MLP neurons of a small language model. Each row is named by its layer, matrix (gate and up: input weights) and neuron, and shows model dimensions 0-127. Each number is 128 + 32 x the weight over its row's rms, rounded and kept within 0 to 255. Numbers have three digits each. A neuron's up and down rows have the sign that makes its largest values positive.
Before each neuron's rows, "fires on" lists the tokens most often at its 100 highest values on Wikipedia text that the model never trained on. A number after a token or word is its count.

fires on: "le" 17, " de" 12, "e" 8, "re" 7, "ul" 5, "u" 5
L9.gate321:083103167180133142157119141100165103079148045114056088112167110135101111098120137148135113082141109149136127165087090170142143143144140087132104136097122130126091144049165132158170097049147126151154112135150120153126187133140106091194167143131101154133140145127129117120086063104113143098116162066139138136125114151089093070140101152017203149140075114120181105138096129089133151127138
L9.up321:139151172161130089098148125067165075153128100078145104144076141109168110152153128094141138097124106153074164177143087137081115194142137151125090146098175120062162116138109083158135103163133135158135170160117132089155081142196104122149131101175145087099180129172142122155131113164111106094104082112080136129096153106126078163125175142086158092160181144144151102182085144135188143056156

fires on: "-" 32, "o" 17, "re" 11, "on" 10, "res" 6
L6.gate299:143149123124118139112123139093127063131122155122100116102119125156120175158187122136108136150120156101187172122132164100117057103159131182128090151064105102108154086154184115130163099173135071145176159152140137150150104125156122089200085180134132091110140167213209148050181107129051104172152119126135106091096064143080114166080089156084169171105133162110146097104124129125060126115115
L6.up299:134102158087144101140092145131166064149111138112102150113145175170136112117099157127112148097147142124165160112170162134070085134142106174119085164121170167182129102125167112112202099162096107184083101131105136114131122125158102108098107104091069086100075172153150155115063159187165154164152087160134132141142096144156137132166069149066146129125141116099191062133121120159118137098190

fires on: " inter" 36, "eb" 7, " Super" 7, " Rele" 6, " incre" 6
L2.gate227:102109147099164076126115156122146172150194131162088105133131123114165164171127182136091083178147107167117158098094117106143133145157099085143153092106120140057142111145188130135102113172120104094100082145161112173135139178146151134151188098152109060185141056033064103088145138120132121127111189100109201100065115147088086142072128180062097162150097122112089112121168154144145129118129
L2.up227:136110140129134125126157100108123116106152077096106124131147117202192127148085148126100120092136110111094100156148133149121097121107057106144155115151112107114093080149158195083112119205133089167135112172150126094147062161129213154151144159100040125147179171146134120122122122116095128104157106095129141150098111095118156189091101132135094088155070188173097092135088118110128108143184

fires on: " And" 20, "and" 18, "st" 10, "d" 9, "g" 9, "l" 6
L6.gate252:144115065108089070121095143139182082148152165096170104141165096118132109104146076088125148129167103112120144191116065134167171158089172113115094138095101103135159135080134144149128125172143130173097129115207114142147130100118108086113150179170157149019076124152187124169162150122173140062112110119144152126083080067092142174127118111171092150174131159136141110086161102178113157179109
L6.up252:179113142076106128090097079098156132129101167146152119158164107148155118103127126105136154096100084113117120149161111141144136186123127126056102154106082090113177095164146072129169170115159138139135077094097119161132209163086091145112219114091180166108109087149183071164068146170113176125129146105092138091141113165125144122123102195105096155156110146198112104147126091128152114159146

fires on: " high" 18, "ar" 12, " High" 10, "ower" 9, "iddle" 8, "air" 8
L6.gate627:146111134148067130115092153055132140182172100097130095111115144118163138124155106102193137114116084119126124141122157138077086073104089095121166156129151108169137124087176126136160129123102108019118144077128086080166115124095123127188138149076142129084166127182149107136115135173167158105098178148151134161143151111183125099116138126145188170170104128079106121078131081107090164136133
L6.up627:104096140095129179114110089152119126112115223108131087142128162164075121153167112094134177134169068113155138123108108138132144098080127108116093095078109173130123114163104160093189146100141110096066085122188166122142171160106127103094119109145106132196135154112129169141154117137117166110130101115139148125140134120132113140100119123085205187176146147098164119148109094112132075198168

fires on: "es" 18, "s" 17, " is" 9, "ets" 7, "ells" 6, "et" 5
L9.gate368:122169160079059137183150101126133147189129143131133122137164158112117091057100116074094130054149078132119179124157086093168132050133136126148110103142141124135133152112181153157168080091195125104126129127165094175130122121181163111163082203170108105169176095097123159127120121088157195092091162144112167151120095102100162146205143098074124165093147145097169130145127161117114110100143
L9.up368:148128146116139177138157111114137176168222040115123150073119155088165115175099191130154112169177080143152095074143109088137167158133129067138130091066180147141083106192108129119142133120096141130139082126130106145083135118080142150136139189151081123104121125131119046098125148166153130173097122137122127142133143147158127139135138106122095179079134141142148151075174043214173133106166

fires on: " L" 18, " go" 13, " will" 11, "L" 6, "o" 6
L9.gate192:125147139165045173138127173132134194149168134133156126157150096156047147152098085128166105207085118092179151125127153179164134207105122114117141115116114115180092176138134119130124140151171116192151184153094138145078096086140187084160183163134113122141107135118087151078076147082153158132113138170141122118089112107126153144167094116202078082088120118114095100133108107066164139159098
L9.up192:106167083175145148153132176168122197171108169090099151115103070156068134093122176133127192198158108137181103100162130128124119134139109131108100130107148124161119125164169084072154145156172121123088119111125058182063137135167163115119140094166134040078107126167138096087119176162138101118114085176085090125085127164113135163165146128157118143119162145148069142137094132179190140118167

fires on: " ex" 45, " cons" 28, " res" 10, " Pat" 6, "at" 4, "x" 4
L2.gate348:129091199059103149069094124124149114083124120110130122168126065170150084147162107138112143159079116118115112105189098165145110123165142190159091189092107133064105153141101132068103086139126133100170082148121146152144149142107149096104175110136129153105162076100163151164193102150081146133127120152131145124165088193093147102151133186105198096067100139117130182096098164116167090160154
L2.up348:146025136071078083146117164113171124131109167140164105154091111161101064147119142119079138160086152128103129146137151152117102130138172135109060130131128147099085136112139097127075092113133172070117115153161141109187107137119106092119148114075136138130163067100076135157136146142098147135147141156140074155111126100094110113135124103123129111038097093121161187129137138166155100175134

fires on: "0" 30, "e" 12, "ri" 11, "us" 9, "ot" 6, "3" 6
L6.gate240:148126101104119157084142132125139103148138161140117180167129142124173103131078143096097116069042028120175058135127129154123163080113093155089175168149119089123179174084112094110105142156118069086112115101133166136141097095101171114101125144148102120051139112119149147122130149141133097104141116151086144126112128106128152107153079160167115106123100152115161181159151136140152137106123
L6.up240:113106116127103131128094085124144116153129138119113117119149077076068078169157149116084126116116144106139069135128159082173131098146119164086123128109107118104155162107126129172099159116154063101119128084177121074158097208072138048148127115176137163159084113121159155135186104144169103143084137119142169164139135133147058146123108057132124129082079127105151094175138143140104093113070

fires on: ".\n\n" 78, " (" 7, "==\n" 6, " ==\n" 4
L7.gate352:168120150103107138147123030139106152133105157160170138137141151113156158136045135129090140069103099133117093135187131183128090146157092180115155142148158144104168121115118121069150084185170087081131142085132144111106176155083130118155082116145147117067106158094134090090119109146142146109117132130185092135126157156123172106126132128178083148218133144153153060176129150113143193121089
L7.up352:129145076097140114157162076148137101187130138113102160151188124127127168192156125154067044100112150127153167123114150193098123143133143172147170125111157190105096109125166104094099172109149135088135205156154068065114141121178154128122092158111145174158089118121134086110055121111117120130155152086158104116081127112166161158066145118094103137095166143105088128091086131133087117182127

fires on: "ro" 28, "b" 17, "ra" 11, " process" 6, "-" 6, "p" 5
L5.gate652:103118128087084126117120158146136140126107152094127087140093151175122137104093123115132072188112135107164111171209096067128130203096135138097082168088134100158128123103098156095100064107142130116094096068106177088183134095183154118146155130172105124147126146037133095124129140098129149124070167122111102096107142183115162126136178151136124073070105060091143108150084163102159127082075
L5.up652:142089141109043191130130036139128099132089201204143143132053070175126139166116086142116129138144158195062139149123096098190132150119113160128103158113126114131109133125124139081126129095165096162138056088155155102205150131150165135157125155127120086130107135061161111111103126079096092123099141142109094134081096129135136126142147137152127105104097095089153035139126141186191088105151

fires on: "u" 15, " activ" 11, " Commun" 9, "stitut" 6, "ospital" 6, "erv" 5
L5.gate536:154113136140120160126135104143157110116113104164135142120113099132134136163193064149175148182155105136106136065147153156141088145132186114115167127159132152103092089157127139160142193168119143158138134134155157162127197129164163098118145115143141142150102158114122135118154167094106124158175165140118075190108101111108157165161183113124196116136138096096130200109197167108119183135090
L5.up536:137080172147083087125107113064135144108089116124135125102096131200120102107113092113118110135108099100145126102163126074072164144024149149088140138118094127175162152171172083111117173162148152164082167102126079163194139135091086123124138148157143098108145146079146099187113077101135110153118108167147188169158093178115127070112192173103094124085168089190091167162074113128123163131100

fires on: "s" 37, "ers" 7, "es" 7, "ies" 6
L7.gate76:172115103078101190125205131148115155105167182119130104164116174104106150120036136151067102100131112115153099062107128091184143154089080118149160151138135134086121050098129216118139116093102140156106130099120138160145081129140131112147080119118169151147180164232161147147081108082102154166128088137151137110115086044115145096157141095147145151125144108110095087179119086164095156136125
L7.up76:130116168110158125112142172148170130150134165101115085111149122077106177102064105172124122128116079123122133095110104115158115142108136044148129128078179155147134088132213149089107100079108185148086110147077122145097060162124176104154147133160147169147124137096186096144137051097128149181118114124133116174125111136142148109174104136181116124139115121081117129125116099168047131155144

fires on: "." 70, "3" 14, "6" 5
L11.gate485:122121122136085097145170170161148078125174116103108130164084196173152186204139129147171175192150058111177112113109108105119161103140190088165186163100107120143101106121119116137135139166092139128174115097091141120183128128115105093139128115136087192162128118135098146117118106182170122133137196127127067146133155115073094157084170136152087198128111155163133189120195100088168159119125
L11.up485:114200123112145109118082097156103144182162142105091181077131129101100120117116117136167109127155171115130136149142196075068123102142103148085110146123130088149157164114097133143136163095123089114104130140097169139172089181144242148089119142174117165181065125130100203116166102130136080101103151165171137168152118073097130177120134053137151119192087108085169135166121102091125155169134

fires on: "y" 23, " member" 10, " on" 10, "w" 7, " host" 4, "ion" 4
L7.gate88:125140084136089054111142135126139116151096121114128111138131124085137160101064138085172102134093119167172142187135105108135087077107104081202185129076132078092138135150132023042132103124067176082087159195114078129114134100157143125148121176160131141153163158165092140130158146140092109119111157106110185116094133073125152148118099117187108100089058151151123111130148108148127154137161
L7.up88:099151176103152136119112067057131077143130110091124173126118158170082153096127145142097164187164115168180152148119120075155125098162160176068019102159116070118130133123102113124176142163092102145128157097118122118144098171150187164109156096070046143152096159141140115127085071197154185087110089102108147130078103087144145133144116172149130114103092085155129149123063161189123141159125

fires on: "==\n" 41, " ==\n" 18, " fl" 10, " ===\n" 7, "===\n" 4
L7.gate80:141155133179086117178074071124111101106172133127061178165122140058235131169118158147096150167139087091140118133116128133114161158132105088130102145104130179097095118136141145103102147101093085127062168053120137096160064178149165087193110133118156108167167132105133147109079160127134117093136099132166162140205122061152078149129084145178127101126151139136047135139103159154101120180172
L7.up80:162104129131173065130078122081181128118155132122138133147162111128099118082108188112163137114103181163094166143130145143111119171141135116104118130139134129104188137090145178071122156095161113157095129093106160140155091164121103055166181152149127084158170098116132114107119093154145114111174164102139169124125128119138135132127125114133156101128136161113122123148152137139113237164138

fires on: " of" 20, "y" 14, "ion" 6, "ate" 5, "k" 5, " District" 4
L5.gate702:088115156166127123100169075109072089075085160095153140152163106142115103130145081151145124089182136123120088132123155106121108117166152130156136082120169147107115127200110146099130091129092095089135155105167117123102105088165123093130123172102124120101109227092103078156157156136096161103129164154121151155096123127139118073107137171132118126138086111134103103067095134144121122140180
L5.up702:143147172081099181127136117140117140139086081129093135155180140161076130119129130098106171082156132127177101130087134081122178073143105173100133097068158152165060154126097079101135154178102097130163134141159201107154138197116189187146118197146119158105159119162131144184134091124089143096191132049161141102119061097137158131122144131060143103059085060095127096119158102112127182097114

fires on: "r" 20, "m" 14, "k" 13, "z" 8, "me" 8, "j" 6
L6.gate510:175141156139105100204120147171131150138107171141132117136157112111128083102114129168151160129154135140089128104152152127091128115136128093134172078093119099145122162119104193048170142148153167156151130132164097088107095078160087118093140154112122168125110146070118117165118145154189088117100100116098143132107137119145147209094130072117098093119129157096184115111217123143183125110118
L6.up510:148101101148176138198150146114107069165092155108084115155102152129057116095135147129155112129108119220141107065103119151157181121163150129156125132114102155089166106135109157147166133073043132103119120136155147140077158174094094140093120097101121078172154112128132135080085170158117097109145050110095147143138124083200101092140108069136175197139129192103139100082118147087144184145192

fires on: " m" 48, "in" 9, "ri" 9, "pt" 5, ":" 5, "an" 4
L5.gate261:147139097094108146120134140091138021131121111184044087091135146154140102104116098086173066126153138164147144132136121122114112142057149097107147161175127129129109152132141073139136113130089091108141067126111178108171107116069099167121107143148141121135140144128160136157149168130163136130180170131115145125156124093110114143153071130181072110108158139082126115192090092130113083158138
L5.up261:098123117046108101152154072110169132184143100119191170144140105086154167089124096099087166132180104113112148072208144159143163113146103129119134103104130084131148117112128133086125163135112141107101118098212150093130141113119128122145175110147138135102204089104149180152115110114150087116182160140155147067106159114132174106087078127099128128113156097104171139127066090112096127126170

fires on: "b" 14, "er" 14, "ver" 7, "at" 7, "amp" 6, "p" 5
L6.gate472:080115174125102104116088157119150115144118117202166094156181119121138131188086131061125127105103143188138133160128134073125132119085169204156111167168174177136162102192116131161119150104155104106169114111125151093091193107159089083096160096121079113115088116097154177136152162130181102148135193198138191099096124080064126104157165137154108135132172102118114127143110137095119160122121
L6.up472:165137152124130168105135108152112132140104094174108127129106146170096193122115090142122108124144173195104217171140125156115129121082088134128154143130156153190109123106104111049135116104048136134098064141125102084089125101161163152106130157124133094048166079151123099157169131070095184126105146203144146079121119157178139067124106124180175094151162129106083071136137171165184120150169

fires on: "ot" 24, "it" 13, "ict" 8, "t" 7, "on" 6, "en" 4
L9.gate533:121166152165121137117122072120115104133181141181102106068130137107111030048116131058148156107129173085149146120156092137144149102140113071141170163148188125096158111109109144135138159124174115144138126134170125224130145123157078157117137084111187089118164160097147079135148169127110136150180138110170163141123113133148110115129093152121183166133128179066154124053101111067168154116081
L9.up533:164123103143111110103131085142128099195208085157106119070107126154140130109120132179102152032138137131111149108122120170129117142118142093064137113108080096151160138077154102097129130176113117141151094136101118173064133151106159135117092132170122040085178124106149125127173110116146149147083104087085146137098117099120066138133088130112113127119128148160142156153151052142136087125178

fires on: " h" 81, " H" 7, "H" 6
L9.gate496:126078107096097151128108176170098118174118118143141180159132097063166148087149190151146101124087151112112121178099116182159152142151067113128168123131104115144166043183163115134121132109118125098151087159144171155142182144112085106171084105091136164201113068153196122185112072158133125097097132122149097199096110168113158129128161208189093128078135096124115121134147145071119083171162
L9.up496:121123135125167134103120118155114136166123170189131141129160135079127126137132189129179177103084100133111106183138094117143099093122149158166102142159160109126210071124084131170152105140129163082068061107162151087134099164166106129218111144130135124172116184126187166155156094085129125108117121131140174198056121125076119139075155132153126173160179100098060080155096127114149101150158

fires on: "end" 45, "and" 20, " And" 20, "ot" 4
L2.gate126:096143090145089131179125177130107126117169102147128098137142094141148114149149068084146174083122166092081134247138086152164126088097134124137115133115110182119075155147201105119207185172113094104130170152208117109115107111143165124135135155161152128111128183096168157119144105121135130101049132134133152110157077164130086123118188108135163135109114174133109131088121115126125128180119
L2.up126:103145082049191130039147082123091113173155206154135119119132124136095087144080153069103065105149175131131111067134148088108117116122108135083125165131131094155166138137132169194182126073117099111083126099144119166140146160124153191133172152138106112144154131150158155128123103126129136152114133136172163163161161148109097119108087137110123081165137170140152089108185144147083168143112

fires on: "s" 27, " is" 14, "==\n" 10, "ers" 7, " ==\n" 4, " ===\n" 4
L7.gate184:108152097122088219106127119132114187129133138094067137138150063143138106128076151167103173147135076095146109100132095118169130147125172118113140122023134086095115087130183198127146100165180105109067097148135162167169116095114220072117113163180138141152162180094176121133090073107126160202089118119110097175091122118127112117203131175184162096142090128126169104166063123114107123120104
L7.up184:154085092130097138145130121163117160091175127115113114111103063146090156107081128130099118167120112118123141110117164113112120173114083092139138142153146122101155090088099193099113173128093143157083201074177164171131115177092170067159120135082135135174116166134121151137118107076138131229114104135117195168113079128152144155168119121171156160129148120126170114151112121139092224143132

fires on: " |" 28, ")." 11, " Ad" 10, " ad" 10, " Sy" 7, " Pat" 5
L11.gate14:120139163133106068092074115132170152171186152100148021089205175115138110136044115130133096149083128062150147100056154172152158153118103104126110149144095121119176113110143078158162136123171154158165158152137123088100141144146149163127085107110127100144121147170125150127079138132200148153181145141108089160076095099113129131119129153138165133140163094130116127147094098165140175153162
L11.up14:166163179142113154115166042128137172110170105174154088068196113084168112084128127130164122177100146145150117119094102123095145133111126085105103071169125080150135128108116104138121137132120162149150119172119098139201122088122143159136084195122160137128150164123088137083128138169142123153171103115103097183174092141181167136137091159077141121152151117153161048129094142111107131095123

fires on: " A" 49, " a" 18, " N" 11, " n" 10
L9.gate175:143184141112115158166099098124136079099122208098094126135131099103181133102098164124149145099149156088166148079113073071129097122089055143084163108161160119101116130130178138196147161117121116075140140156146127160103073118110096059123138065138130144115117115186116118102172089129153152157102150198157066056116118096172118094073112115166070070050133142097177088157111110125123162100136
L9.up175:141187129108131138147122134154103131153152099111100185150110100134111087087112144055075105145128163151137124131062100097179157099119055199174077093142101166189145158173154149108126149132116115122129107132116093135103127102110180121088133121168169153112163120133074152120120197113136191083104174139127101137161122134173137071135101145127142108093168165137138133134152115085120165149100

fires on: " ex" 47, " cons" 28, " Ex" 12, "x" 4, "ons" 4, "ex" 4
L2.gate343:082126145125083131085133097144131121121124105168155145105119129107167106125111106159131151101053131145158145152143106130172151132152133107101106174064162091110118101097142103133114113144148105144125133098092054118163108093121117153125199108096076146058179127138078059086151188104087133130124105124077097195120102149096087104145109174125133091153117116151191162157111140095128088120138
L2.up343:111048108133091146156150125113158163164095132101121093137118115146121101148137114152115113121067170143144124198160114148126124180124145125125099097076183111121064100091143204174098125095105168167182101121105150146106117117131167150152202107120158136152210089112132119115176164124108107170162144142107121136120084116139119143083116163132156115101071130060115117131113138105022115093141

fires on: " (" 65, " sh" 17, "—" 5
L10.gate699:071116149105080152115159118110172124122114138162099115110182095080094136150166110088082129089186087147141104096192195109076111173140159086168148120159116133118122136165112153126142100120145109107157164065129164138129150144126130097125122131150161142172143093110181120102160156163071093059122060176159158145138108123148227076110096133147128198126136122103128135149164163157129136142171
L10.up699:113142087152128110156117095097177103063069190216111144125212133078098163060152113120073096140208095160180130073180148169103117118114156122174138152181140182119114110163135161110125171151125108152113160153158116125114148056131101099065122162114121172189187156186150114114112105132105166098111108092087110151125111132111131101114168081130128168134120079102146114141199177168101142162127

fires on: " m" 35, " stat" 20, "s" 4
L11.gate235:145059175091118103147108131125189068148116138140076102153139147095179117144149125152169127083169162180087167103168145101122167141080133112049145139059144104138146147123140137070124101112170099146152075130116204101139107172127086162135104118138186091141133102132189152184144136160079099121135149115199105104123141123137158124120122111094104122105142102085095105138096139161174138096140
L11.up235:121113138100092128158159182105134133166132174151142088167141038132168153092072126102128089124182138192129155091098080129192098130122172130118118147129172058122159111120203078070111124109124180055130094124195153121102179122103131135134135184097154112103158159114165118106131157165147145114116175133114086080149069112098156131130149136116185183160120097168156135140116135118122163122090

fires on: "iv" 22, " activ" 22, " Division" 8, "im" 6, "il" 5, " Commun" 4
L6.gate335:191162093135182105135111135088150128122114046164138156141086113099112143173186097174121146108133102141124124123118098114163101134144115112116161118136149149085165162123113121112077166128148085108162104100151179130126140151169101102094104121121089153161095157125144076181055108076044150162154123169118131099141173141144110146070194191102164035154126154174140159120180135121190114146143
L6.up335:115132087094103142229090156100093076105134159096103168143086126137095158137129078120144164127123107121132131155190100103151081087111100112091181157100119111110144148065117110136153139130134083167143179094160133159128164106149087087133152182166162124129154139189178118184126166172082186123128131146132125155144174108137150073057181146149128060145165112174142152125156143121150103165126

fires on: "es" 24, "ans" 15, "ts" 9, "ks" 9, "ets" 9
L2.gate624:075142159073125129108129131191096091085127110084076146137134155159166136095156139117176071080118113155113080097133099147110116149120124079190159158118159088150132079146177215147108057145165177112147113157143105155067114120163154101153174147168132095119190112137120145123128077130109178140136091130182111086133108110107146109164095083134143179085138085098120126144129047152099192136105
L2.up624:111109101054135089145138144183125115139141065151069105112171173081183138107085195146120057081117081171128102097137131162161166100078122098175144160133144063097152106168182205124126116109171193133103101135186143148115153143157180103121131160184151148078113126127138159082137096092145165134149090154172095120137132156141128140107122101140088128046170080131124081148131117140135175121154

fires on: "re" 46, "ch" 20, "e" 7, " rece" 6, "ve" 4
L5.gate389:050141108118145153106164074085194103101177078078130097103092158150130123203100150149182126112124087188098092113126158180138089111100135146157098171086099090177104102130158128149116128128178147197100123139108175149150157105134085114136123150132130076108143175183164120082195126166168094110147121081134154170163145069149101110161167146119088112094092125156171125147143179073105211176146
L5.up389:096197133122145112111155067094117089053150054141170102103146168094074123185144146109164165144073100102068112187171176140119115092136142152079152156091101137102159117109183109134109128157069126201114090127202144100108116149079164104157116157131113122129125146171146135137102139142119115098100088113154153156135124122164183101130140137115086069149151152142085086140126105062142131132073

fires on: "x" 15, "-" 14, "on" 13, "way" 8, "'" 5
L2.gate48:177111142096140140114097218164174119121121086156109123094155129200106130154141173112074164114179100185127151145174226181095114117180113063140058123116090130153185126120104118148132070127082151100143151124184081134116116124145167125183047155129102124153120094079145164135162116133138121140131092106169096103133130136091089130112141134094176120146196172114160132122119120116108121132100
L2.up48:132132128151183148137071167103090109147084135063070127117146112106103202138113130081103087144131088119166203056096173140126171143140063135145092138147117147111180161200086139146180108123142096139149112120173114110158091171143133147173132165053101093177171156139080128100089112151179169132157177134158121178127136184150066155090171128119083176132145140095121118103142119111152092081090

fires on: "H" 78, "h" 21
L2.gate109:103130069081135112131168160106144114124121123188084087138118129135125122138162194128151121124121177179120152140092123144140098150118110137158132170132159092152192109144125098145201104122153107102124161119158145108130172178147132208113111127210125130156112051124123175161156098125095102146172097136190165119152075159098118109075114155102127141144130069093136124155095138086148110107123
L2.up109:120114069126096138133142119178174157090158132080131162136074170162093129157139151142147166082169124148119138178105130144171163122129100169109085080129116119098194082139097071222167167093162120078085096096116114147156150137075158119181121110128163170174112157091162105105192077111089127127167110138170122160164125097111157150126087143155107142118147111074104160127140103145142153158164

fires on: "-" 25, " as" 11, " a" 8, " an" 7, " both" 6, " of" 5
L6.gate646:106092179142169136094159147139165122150065117090189195093158135145149104165075128137161086111058081188182077133126128149118131116152126119119114166132120089072140151113156141098141104090084119089147150149090123116149119145082105097180214126116126061120174207139185115158120116138129085134103106129186130152070123034122135178080162135159078110132150080132125135122154126120126157145123
L6.up646:108102163098144139110131141119201218170139111180180141111153082116099085170120092083184125140119169133094130155107131120152138164127127130157136138126144106109180150141203133105173105125138156073149141132125172109101104095116122141156172105140090193138105200097138130121126137077107103124103097101097136171116087128137133084090164121139127050132152092190118093158136113065148159114105

fires on: " of" 32, " a" 23, " across" 8, " the" 7
L6.gate382:065154121178159159153135161100075141143049177077161139146148077105134114130141153127094104138097100208140087109134120106105096121088120191176092200093090160141127091111172110127125101092093129120139116168120155132141129225150152107150133119145104189154137198100139116126097179123121096123067143117129117135168191132116129143057133138128140116155092134080105109083129095119192146163201
L6.up382:073127123132151082108103161118114133107066200137086117130129194151091122145171070082182116098126103075151083164113120151164150125111145102203124187103173150135180168104202146154148161168128124127141097126175107156119082085135113144099104090114162120164133139139179089083053156089124099121123173089154125143144082080142155156163098124057136122077128121142151166063085152134164214120107

fires on: "als" 34, "0" 16, "ing" 9, "ore" 9, "ored" 6, "or" 6
L2.gate383:111114164130144108163114162156167159116088183122135038111115102079131104141149124114091132138136163199095112121158175162123124093130114140111156167101081193145119131130130190115120149108115101135145075114131132109051154136168127137099142142091220091091134152136155091141145092205103130103118086124105079115114176124094146138107127082162088126087131119083148076077147152112129144161144
L2.up383:183129116131165134142143119108160148105079136137139113054114118148151131158109096113169133150139140150098122048148127113158104078150138129101094174063142115093110102178142087131102116086084198125152112137085148160068184153120141127097096134159164177085153107114150143172078080184130128179093173134161129157150158155133119177108137118139115141120090141089111096153173109096100200133129

fires on: " sc" 44, " c" 13, " sh" 12, " sur" 11, "sc" 5
L7.gate584:136111207116098167158150088164130132100112155114156133124146121127159057113173154132072090118095150119087096149121094110095147085100163096138093076109221163122104079049125168094074118148130078169119152130142100138151110119153084073099160156164147163146134131192157118150132143128097113081113138145122167117128113138128137136149104109132135132108052097106153152108163186099166118210134
L7.up584:181129098112132165089110167152165149171124156197145144125184154084154126139160106165132106145115076201112139166152139126120189100218154131137164091133054177131150126096152094122103170116139148099123102165158127118122119106079153116139170208090138204227186148106160126086147086065158115140181100129183065145144110126158088150059109095134165135181102090064127100112136107115122089157080

fires on: " n" 55, " a" 13, " N" 5, " A" 4
L10.gate633:095184174105148154108079119123079137131156196065073145139215119108121121078079094097178087141137171134101104142117068142159133200109096075127105072139176104133129138111179161146110085123105087150149144080159125140110105160137126132110145091151154142163128102112137175085137143143128162208136204138098080115188106148127121052133099115109091106144193105164141113153148098094129077115153
L10.up633:106109193111113142139180077123142128127109091154114131140140122199127116127136132126176139166078120170111116093112125114170115149107091128133151053136120119097095132113112155166137116103155077101140076139110106137135106158082111182107109151178169077123140142115106153153184209098134159156152136119111064067142096084074135108112086069046130058098129137117122143203140083143120160065083

fires on: "ers" 31, "ors" 15, "s" 14, "ts" 11, "ars" 8, "ists" 4
L2.gate552:101100113138117161089124129128107166120078127145157132120205126120127118106127107138154058149116121134172119140144157082179135150138132095127138115116123115123110153150176151096142101135073165155110165126137112132086194185127114064133141166140135139178146153120097148132073093095120146124097031062139117121184079122082103131170181123154206111124133065148046115093122137143148193172077
L2.up552:187078124061151148050131134141176166141166107145120128143120169101139149113125149163174054077126108115145137093126122163139067168080119107119163100093174128130175135120157179129116166152096143173140124140137077097114097143147128141193202141128112115117076154085089147110063137096139129182124063131133117115129155110136109131170067095168141138151180099119060092147100130097200137157143

fires on: " up" 29, "ether" 16, " along" 14, " appro" 9, " sit" 7, "rib" 6
L2.gate114:141134105130161082155132155132124183173165138071081113134120085170144167143172068141083142175119154145129108150126153216123162146077147166098084124135099129038148180089136122147142171088153121157145093123110109097148170085172146108120065114161123087129140186097101090121075122130109124108111143104139166130152116108077156112044187125110149142109065106089196100143090119082120151107087
L2.up114:133163121147118104114121120191113117143049163149082194165155128085153224168073122196138116163083110149127122099106123101176074186142121113141134166115110104082129163141153107090142086143121148082123077088157118141106100168136161105104065078132109105171072163198120106088090124117171130172143168146125125136120124097129133101099109150114125174086149152137146071110093162105097170174106

fires on: "ers" 31, "s" 26, "ists" 5, " they" 5, " They" 4
L9.gate420:091121147092160118092199155131077128105154119125122104174158133116122133104093176180134096157160122121125132088126090108153126131126136005148138143084146124096118095120192139100112120168121126161090152143060205150158179162149216103122161155136086161180107137104109083151168188096098144148080120126151151193183121118126125119135131107201100132116163070123142140149131085136112172127149
L9.up420:155123166111103197109129137152163148150106131106098157119153125122138153092095175155143078126159098155133162107094086098125170158095154092214136152066114121174167103108119110095086119102128128123092151146159143120084126154123135091121212138140166115110169087184137145144121143089136166150078130129106178136125118134151172105117140133132077190039159156109087138166073138165108158168163

fires on: "-" 43, " as" 16, " including" 15, " include" 10, "." 6, " like" 5
L2.gate205:126153107161162104175141121086121069168120091130126143101127154137147095156112126116156135149091116201176133093132148147161148105147147067125091181095081080133128175031158072168120097049156176190075088136094149136163137137140148118117153168080090142200103162163110190147138123086105139088125139123086109138140082139080171112104107070119061132208193146135140137109101157142094128098133
L2.up205:108102145141181117141106110126126055196121131165107132117141124133094127114164144093128121105108149225171152121143157103119175125165104100071107124134098076102152140057160105111172158105131122194130102146156156207156134159161162124136154177116058125164119156137126157100098091153131125116134182150146148131146102133118164143114153131175061117128131125099154127136082140171097140134133

fires on: " pl" 39, " Pl" 27, " Atl" 12, "pl" 5
L10.gate30:112195109156081151149129127124128178124158149126134118142125138061104093177043098096150148054102154118111126148160154208140125157100149136113100166108146167126114162142107093173169095116184127106125136099132122167185113093151097160148187132173138076113160162136127141115133172204066117128154090073161188097119159137050113106145116185136152107201134103164097138166121126067135111160133
L10.up30:133107111092124125142214133102092162132146115113163126117076146197120124105102103115135081136074078121110140069098065180122076109069050127156135172175089126135174172210137120128116105196154116095204125163132164142153175122125120149154098112124142166193114100171164093134149123088150077109155087154079133144120152129173096116128085170107145113156133141150155162166158141117156130157101

fires on: "r" 16, "ab" 12, "c" 10, "ail" 9, "j" 8, "ig" 7
L7.gate68:100145121118107142138083123153090149141190138137112092164148075127153129119138117129086151111137173140157151101128156084109104171128078091089158113159054131029141127107151162099100097143140115115117141122157130116126150146153076101095156116055046068147130183107070097161064156137153122105174107127090133137135104109127150131105132133184170169140124092131133073162124100121110114126127
L7.up68:160149166135073136123113145145063117103121124136094101138139087105127183154180167129080123197057141134129065103162126137145193110078152142127153101095087138136108142096167131086112121114107137146130157094171098166157183181109116141148112122188118086118079209120164150145063137131151156128161082120101142175096123073121159138127122086115175163118159104151095105097158135088172144093125